MLP neurons of a small language model. Each row is named by its layer, matrix (up: input weights) and neuron, and shows model dimensions 48-143. Each number is 50 + 15 x the weight over its row's rms, rounded and kept within 0 to 99.
After each neuron's rows, "fires on" lists the tokens most often at its 100 highest values on Wikipedia text that the model never trained on.

L4.up392:27 50 79 63 47 48 79 41 25 81 31 62 43 36 56 51 30 56 28 44 71 50 31 65 42 27 29 53 27 43 59 48 67 36 53 76 60 32 56 89 51 30 18 53 69 39 44 63 55 52 96 52 44 41 47 43 58 67 60 48 61 38 48 40 22 74 75 52 42 60 43 44 58 43 56 21 38 76 54 54 60 58 40 45 50 43 34 67 51 46 53 21 45 35 37 44
fires on: "ic", "ac", "tic", "activ", "form", "id"

L3.up478:47 54 67 65 32 50 36 25 41 43 18 52 50 49 50 32 42 67 42 62 34 27 47 36 41 56 48 73 47 43 41 40 51 62 47 50 25 43 39 64 39 40 40 40 62 46 49 51 42 44 45 32 91 46 37 51 35 62 30 32 69 59 41 35 45 45 35 62 52 61 34 28 73 43 56 57 28 25 37 47 74 56 46 55 65 65 24 43 56 23 65 44 19 24 59 62
fires on: "| ", "; ", "2", "1"

L9.up517:41 42 42 54 69 43 49 46 58 20 75 44 58 11 02 62 61 56 71 68 51 62 48 53 70 31 48 37 62 45 42 53 54 51 48 33 56 50 55 65 49 40 65 68 52 65 90 41 47 64 58 54 52 34 58 28 77 27 40 52 43 38 63 59 50 38 30 63 29 43 60 36 44 79 37 67 38 55 34 73 24 60 66 69 56 36 46 18 56 44 47 41 25 62 60 53
fires on: "M", "Willi", "Har"

L11.up333:59 58 37 62 52 15 57 38 44 63 45 53 64 39 70 44 35 88 50 61 45 38 76 64 32 61 49 34 51 45 47 14 54 73 23 44 33 52 60 66 44 31 65 73 19 35 73 51 47 44 12 16 87 42 55 58 64 58 41 27 55 77 26 40 46 60 63 52 63 52 45 78 14 49 46 51 46 51 57 54 71 86 59 49 38 64 63 44 38 42 58 40 39 39 59 63
fires on: "–", "| ", "2", "P", "0"

L7.up168:53 50 13 72 31 63 68 40 60 52 47 36 16 52 59 66 56 59 40 31 59 31 27 85 63 76 33 47 47 07 49 40 32 29 63 57 45 39 53 39 52 73 44 48 21 75 53 58 67 62 44 52 32 49 56 49 49 49 51 49 57 39 33 47 45 59 51 42 60 41 64 65 43 54 53 48 52 54 43 51 38 29 67 67 62 45 45 55 92 61 58 60 44 43 57 50
fires on: "dr", "r", "ed ", "th", "n", "Kn"

L4.up12:38 48 57 50 44 41 61 82 77 53 65 43 68 60 65 49 65 44 66 58 38 44 59 17 65 46 77 16 49 33 54 54 56 68 55 63 33 45 44 70 60 51 77 80 49 68 53 44 40 47 56 54 16 45 56 57 48 34 49 43 67 47 46 56 60 37 45 58 70 46 46 46 36 44 55 46 62 54 51 50 06 75 40 40 56 70 42 38 34 61 47 50 58 11 27 25
fires on: "ec", "sib", "inc", "iv", "u"

L4.up212:45 63 64 59 09 21 44 49 62 71 57 36 65 44 55 46 49 49 70 19 33 58 83 70 32 04 34 59 54 47 56 44 49 57 46 47 64 59 24 44 61 96 19 71 69 77 55 54 51 55 38 16 62 48 59 69 57 26 49 29 56 46 54 47 29 39 54 54 39 64 27 46 72 42 54 51 51 55 44 43 67 59 47 37 55 90 32 55 61 53 39 33 62 58 40 62
fires on: "| ", "; ", "/", ".", "iv"

L4.up229:59 32 60 35 56 55 56 48 57 56 48 37 71 80 47 48 45 33 51 52 59 46 82 49 74 36 53 46 40 53 58 36 54 60 49 63 56 46 37 57 24 55 53 90 43 82 24 25 49 65 32 54 23 66 47 40 49 24 57 58 75 50 31 60 50 75 59 55 77 59 53 35 46 40 48 61 71 55 76 48 35 89 48 32 49 44 50 55 16 34 42 57 65 41 60 49
fires on: "202", "193", ". ", "inc", "u", "rec"

L9.up260:14 47 49 33 52 63 49 46 62 59 50 51 28 59 44 60 40 39 49 35 57 54 66 80 50 50 19 29 53 51 61 40 38 33 70 41 22 48 43 63 40 61 38 49 68 72 75 42 56 50 46 51 41 34 68 32 32 58 34 53 56 66 52 42 46 46 45 65 60 46 29 61 56 58 38 53 53 30 45 47 56 68 29 08 32 70 18 32 43 55 45 49 60 57 58 52
fires on: "| ", "; ", "am", "y"

L4.up341:33 64 62 82 66 49 43 11 56 51 65 69 53 45 46 67 58 39 57 58 45 49 69 49 40 45 30 49 65 56 28 41 58 36 51 60 48 46 42 41 69 42 45 34 32 28 59 47 51 39 88 58 68 62 37 45 30 46 44 34 63 46 67 56 28 69 71 26 55 63 85 64 77 30 63 40 32 66 26 50 65 46 51 68 42 18 56 42 61 44 13 31 39 45 27 39
fires on: "on", "pl", "ic", "id", "rac"

L7.up366:64 62 27 48 43 54 69 47 65 36 68 10 36 50 28 69 49 55 51 62 88 63 27 72 67 70 28 34 62 72 32 60 46 15 35 56 44 30 41 43 59 45 61 61 23 65 38 44 34 47 24 52 53 43 65 52 54 57 51 57 41 60 46 51 48 51 27 51 54 26 46 56 32 51 48 59 66 48 58 73 71 42 61 14 61 79 60 34 51 46 64 35 54 63 49 40
fires on: "r", "z", "j", "J", "s", "dr"

L3.up23:43 26 53 55 16 39 54 34 99 63 37 60 58 32 55 39 58 16 28 55 47 52 51 46 40 35 41 33 30 46 43 48 42 42 57 57 65 51 71 53 45 29 62 63 52 29 28 32 67 54 35 63 66 46 74 68 33 30 25 61 66 65 60 69 60 36 43 73 63 46 25 37 52 63 76 53 42 81 53 57 38 74 54 57 41 43 60 53 44 55 50 29 41 76 63 52
fires on: "in ", "of ", "is ", "el ", "en "

L11.up474:45 35 54 52 32 68 50 62 57 45 36 64 39 67 39 50 00 41 47 53 51 52 41 85 44 35 41 25 43 37 38 85 70 56 30 43 31 59 45 38 50 32 63 73 36 34 52 36 60 48 34 58 84 65 74 50 52 44 58 50 44 80 60 28 69 53 59 45 16 30 42 37 64 78 53 53 37 55 42 37 70 48 42 30 29 34 48 58 65 50 53 39 60 58 40 21
fires on: "Un", "tra", "vis", "ex", "fic", "un"

L3.up85:39 32 43 78 35 58 50 61 48 68 33 71 36 66 76 43 45 62 49 65 64 45 52 53 59 53 52 53 51 34 57 34 59 45 30 58 51 26 58 59 42 22 30 62 39 45 58 69 45 45 31 66 54 33 36 36 26 27 52 33 25 50 67 75 40 35 20 66 52 57 58 44 35 30 47 44 49 51 48 75 34 33 06 41 66 35 63 34 28 58 46 25 53 73 79 59
fires on: "ence", "t", "tion", "ight", "er", "ase"

L6.up304:37 35 50 47 44 37 42 49 33 46 56 59 50 43 69 51 44 46 81 50 49 30 30 68 42 36 47 56 46 28 56 50 74 79 84 59 42 50 48 57 69 65 32 65 69 71 42 29 34 58 54 60 59 54 29 46 50 34 55 44 71 59 68 43 28 82 09 58 53 82 48 61 57 47 38 45 75 48 47 40 36 48 59 32 50 89 37 33 55 44 54 41 47 71 55 55
fires on: "."

L6.up348:45 45 45 39 50 67 43 54 55 74 38 41 59 45 54 74 21 40 59 51 22 28 46 74 28 25 19 38 32 50 44 68 75 60 49 62 62 41 50 48 31 46 46 52 37 41 76 50 66 36 48 26 35 15 54 46 58 70 45 40 70 64 57 75 63 61 29 40 32 56 48 60 67 65 44 36 47 54 40 42 56 35 76 46 38 49 58 44 65 68 51 49 64 68 42 73
fires on: "un", "ac", "al", "Un", "ell"

L3.up22:43 38 60 54 31 56 35 79 39 59 73 46 64 81 68 62 62 64 45 49 44 71 51 39 56 41 10 53 47 52 39 49 83 60 70 30 87 46 63 60 40 55 88 61 69 34 53 34 67 22 48 19 44 60 57 57 45 63 19 43 51 45 43 50 34 36 45 61 77 59 74 63 20 38 37 42 19 69 72 67 81 60 40 34 63 42 71 71 60 51 40 78 50 79 41 54
fires on: ") ", ").", "tic ", "s "

L3.up357:48 24 86 66 61 34 58 67 60 58 51 39 45 60 51 27 28 53 62 52 49 47 53 38 52 11 21 46 66 38 69 41 78 48 70 48 27 49 52 35 53 39 40 41 51 69 68 38 44 48 56 22 62 57 78 42 42 33 40 36 29 55 57 48 27 71 34 74 40 85 55 51 57 36 49 64 33 58 63 38 52 59 59 12 57 68 37 23 41 62 60 61 40 57 53 61
fires on: "| ", "; ", "==", "ack "

L9.up89:27 34 67 59 72 59 49 57 53 76 40 72 49 53 40 55 35 57 79 48 55 41 42 67 28 59 26 56 36 51 79 49 51 62 68 56 32 44 69 29 14 29 48 70 75 33 60 58 55 53 37 34 52 50 64 54 51 31 40 38 41 42 90 47 42 36 47 57 63 37 48 27 32 60 27 54 49 33 41 49 55 40 21 41 59 30 60 80 44 35 49 37 65 53 61 48
fires on: "er", "m", "ro", "l", "at ", "t"

L3.up284:31 62 34 63 62 54 49 53 57 25 21 50 60 58 38 65 36 71 61 64 32 54 63 51 83 14 62 64 73 49 40 61 33 57 44 56 48 55 38 41 30 51 62 38 47 70 54 27 63 37 71 53 58 87 44 63 36 34 67 37 44 47 65 73 25 46 68 76 51 85 73 36 69 67 52 47 72 52 54 67 40 41 40 45 40 32 39 53 60 45 17 67 45 49 62 63
fires on: "over", "on", "to ", "ch", "th"

L11.up407:44 54 48 33 50 56 49 62 92 54 55 49 17 67 34 21 47 52 30 47 44 68 31 57 59 39 56 33 70 31 38 54 48 78 53 62 39 24 50 94 22 28 63 49 44 23 52 38 69 57 56 53 52 30 35 75 44 29 57 51 65 38 84 66 82 89 35 71 57 51 51 56 61 51 64 49 49 62 38 57 39 34 67 33 48 53 53 71 37 50 62 54 53 37 32 33
fires on: "H", "c", "h", "C", "th"

L9.up437:45 67 50 46 45 58 41 59 58 45 48 21 77 41 30 37 17 70 43 63 67 46 34 78 46 46 46 74 58 14 41 43 41 59 29 41 20 26 82 47 38 28 25 60 30 52 65 43 37 69 40 44 69 38 35 85 37 47 43 47 76 43 65 58 42 63 13 33 48 46 50 82 36 36 29 52 35 57 54 95 43 24 44 57 37 69 49 58 43 59 54 50 67 30 51 44
fires on: "0 ", "th", "c", "| ", "Ok", "°"

L9.up243:37 32 66 44 43 59 47 57 57 40 72 10 54 41 19 52 66 67 87 17 31 55 69 28 69 74 51 70 40 27 46 32 47 54 65 59 18 80 59 49 61 23 59 43 43 50 37 46 55 47 31 64 36 62 42 25 48 48 42 58 51 45 45 35 29 39 51 81 45 66 53 78 55 22 63 45 25 60 58 68 52 45 58 41 41 68 67 49 34 46 62 44 40 37 62 36
fires on: "g", "G", "ir", "rig", "reg", "arg"

L6.up438:39 46 62 71 40 74 66 78 48 59 57 42 47 38 47 36 78 54 94 62 42 33 60 66 61 62 46 47 55 40 58 48 32 51 74 33 48 34 42 60 52 57 41 63 47 31 48 41 40 34 45 69 38 59 34 56 48 71 23 63 65 64 61 38 65 46 42 71 68 54 57 53 73 72 49 56 33 69 68 50 38 57 80 35 59 39 52 47 54 25 50 90 43 48 53 47
fires on: "re", "' ", "s ", "-", "his "

L7.up374:29 51 44 67 57 33 37 66 51 65 77 61 43 47 66 65 63 51 79 41 44 61 63 56 63 58 51 61 43 26 54 27 44 30 65 54 33 50 60 63 68 51 75 37 44 61 43 16 47 38 59 56 85 49 50 48 29 43 68 39 61 41 40 25 62 63 69 40 24 48 64 86 36 53 68 23 39 48 49 31 48 52 63 38 35 54 67 68 31 58 61 47 54 46 53 46
fires on: "G", "s", "W", "h", "g"

L7.up619:70 45 57 51 52 58 60 65 63 33 55 53 57 44 35 79 44 39 93 89 17 65 25 49 59 36 38 34 53 49 54 50 39 53 33 48 70 42 52 29 54 51 41 51 49 64 32 32 38 58 49 37 54 43 63 72 49 67 60 75 42 42 35 53 76 42 39 60 69 50 30 38 40 49 53 58 38 49 62 69 26 50 35 62 40 35 58 41 70 50 68 36 20 69 66 25
fires on: ". ", "Har", "rul", "Stev", "Sim"

L8.up632:59 52 43 40 43 70 51 70 60 31 73 73 51 43 12 44 57 63 35 52 66 54 76 62 73 56 47 43 80 59 52 41 39 53 42 14 51 54 53 53 60 25 51 47 49 59 41 50 31 45 46 57 31 57 15 75 86 65 41 69 48 46 93 43 50 30 55 75 53 53 56 59 44 69 56 45 53 58 53 80 53 30 66 61 64 42 42 46 51 59 46 56 38 34 45 49
fires on: "his ", "their ", "His ", "a ", "' "

L7.up486:61 31 35 44 34 71 43 76 30 44 43 55 44 61 77 40 46 25 30 28 45 43 12 39 60 50 35 41 32 75 56 56 45 53 41 71 56 36 54 29 49 37 45 71 48 69 50 34 31 60 33 77 59 50 59 40 27 82 63 45 62 33 45 37 68 35 57 43 41 68 29 63 36 42 32 66 26 45 63 44 52 26 57 50 59 73 51 55 43 93 48 35 61 62 59 35
fires on: "po", "Du", "Po", "Man", "spir", "du"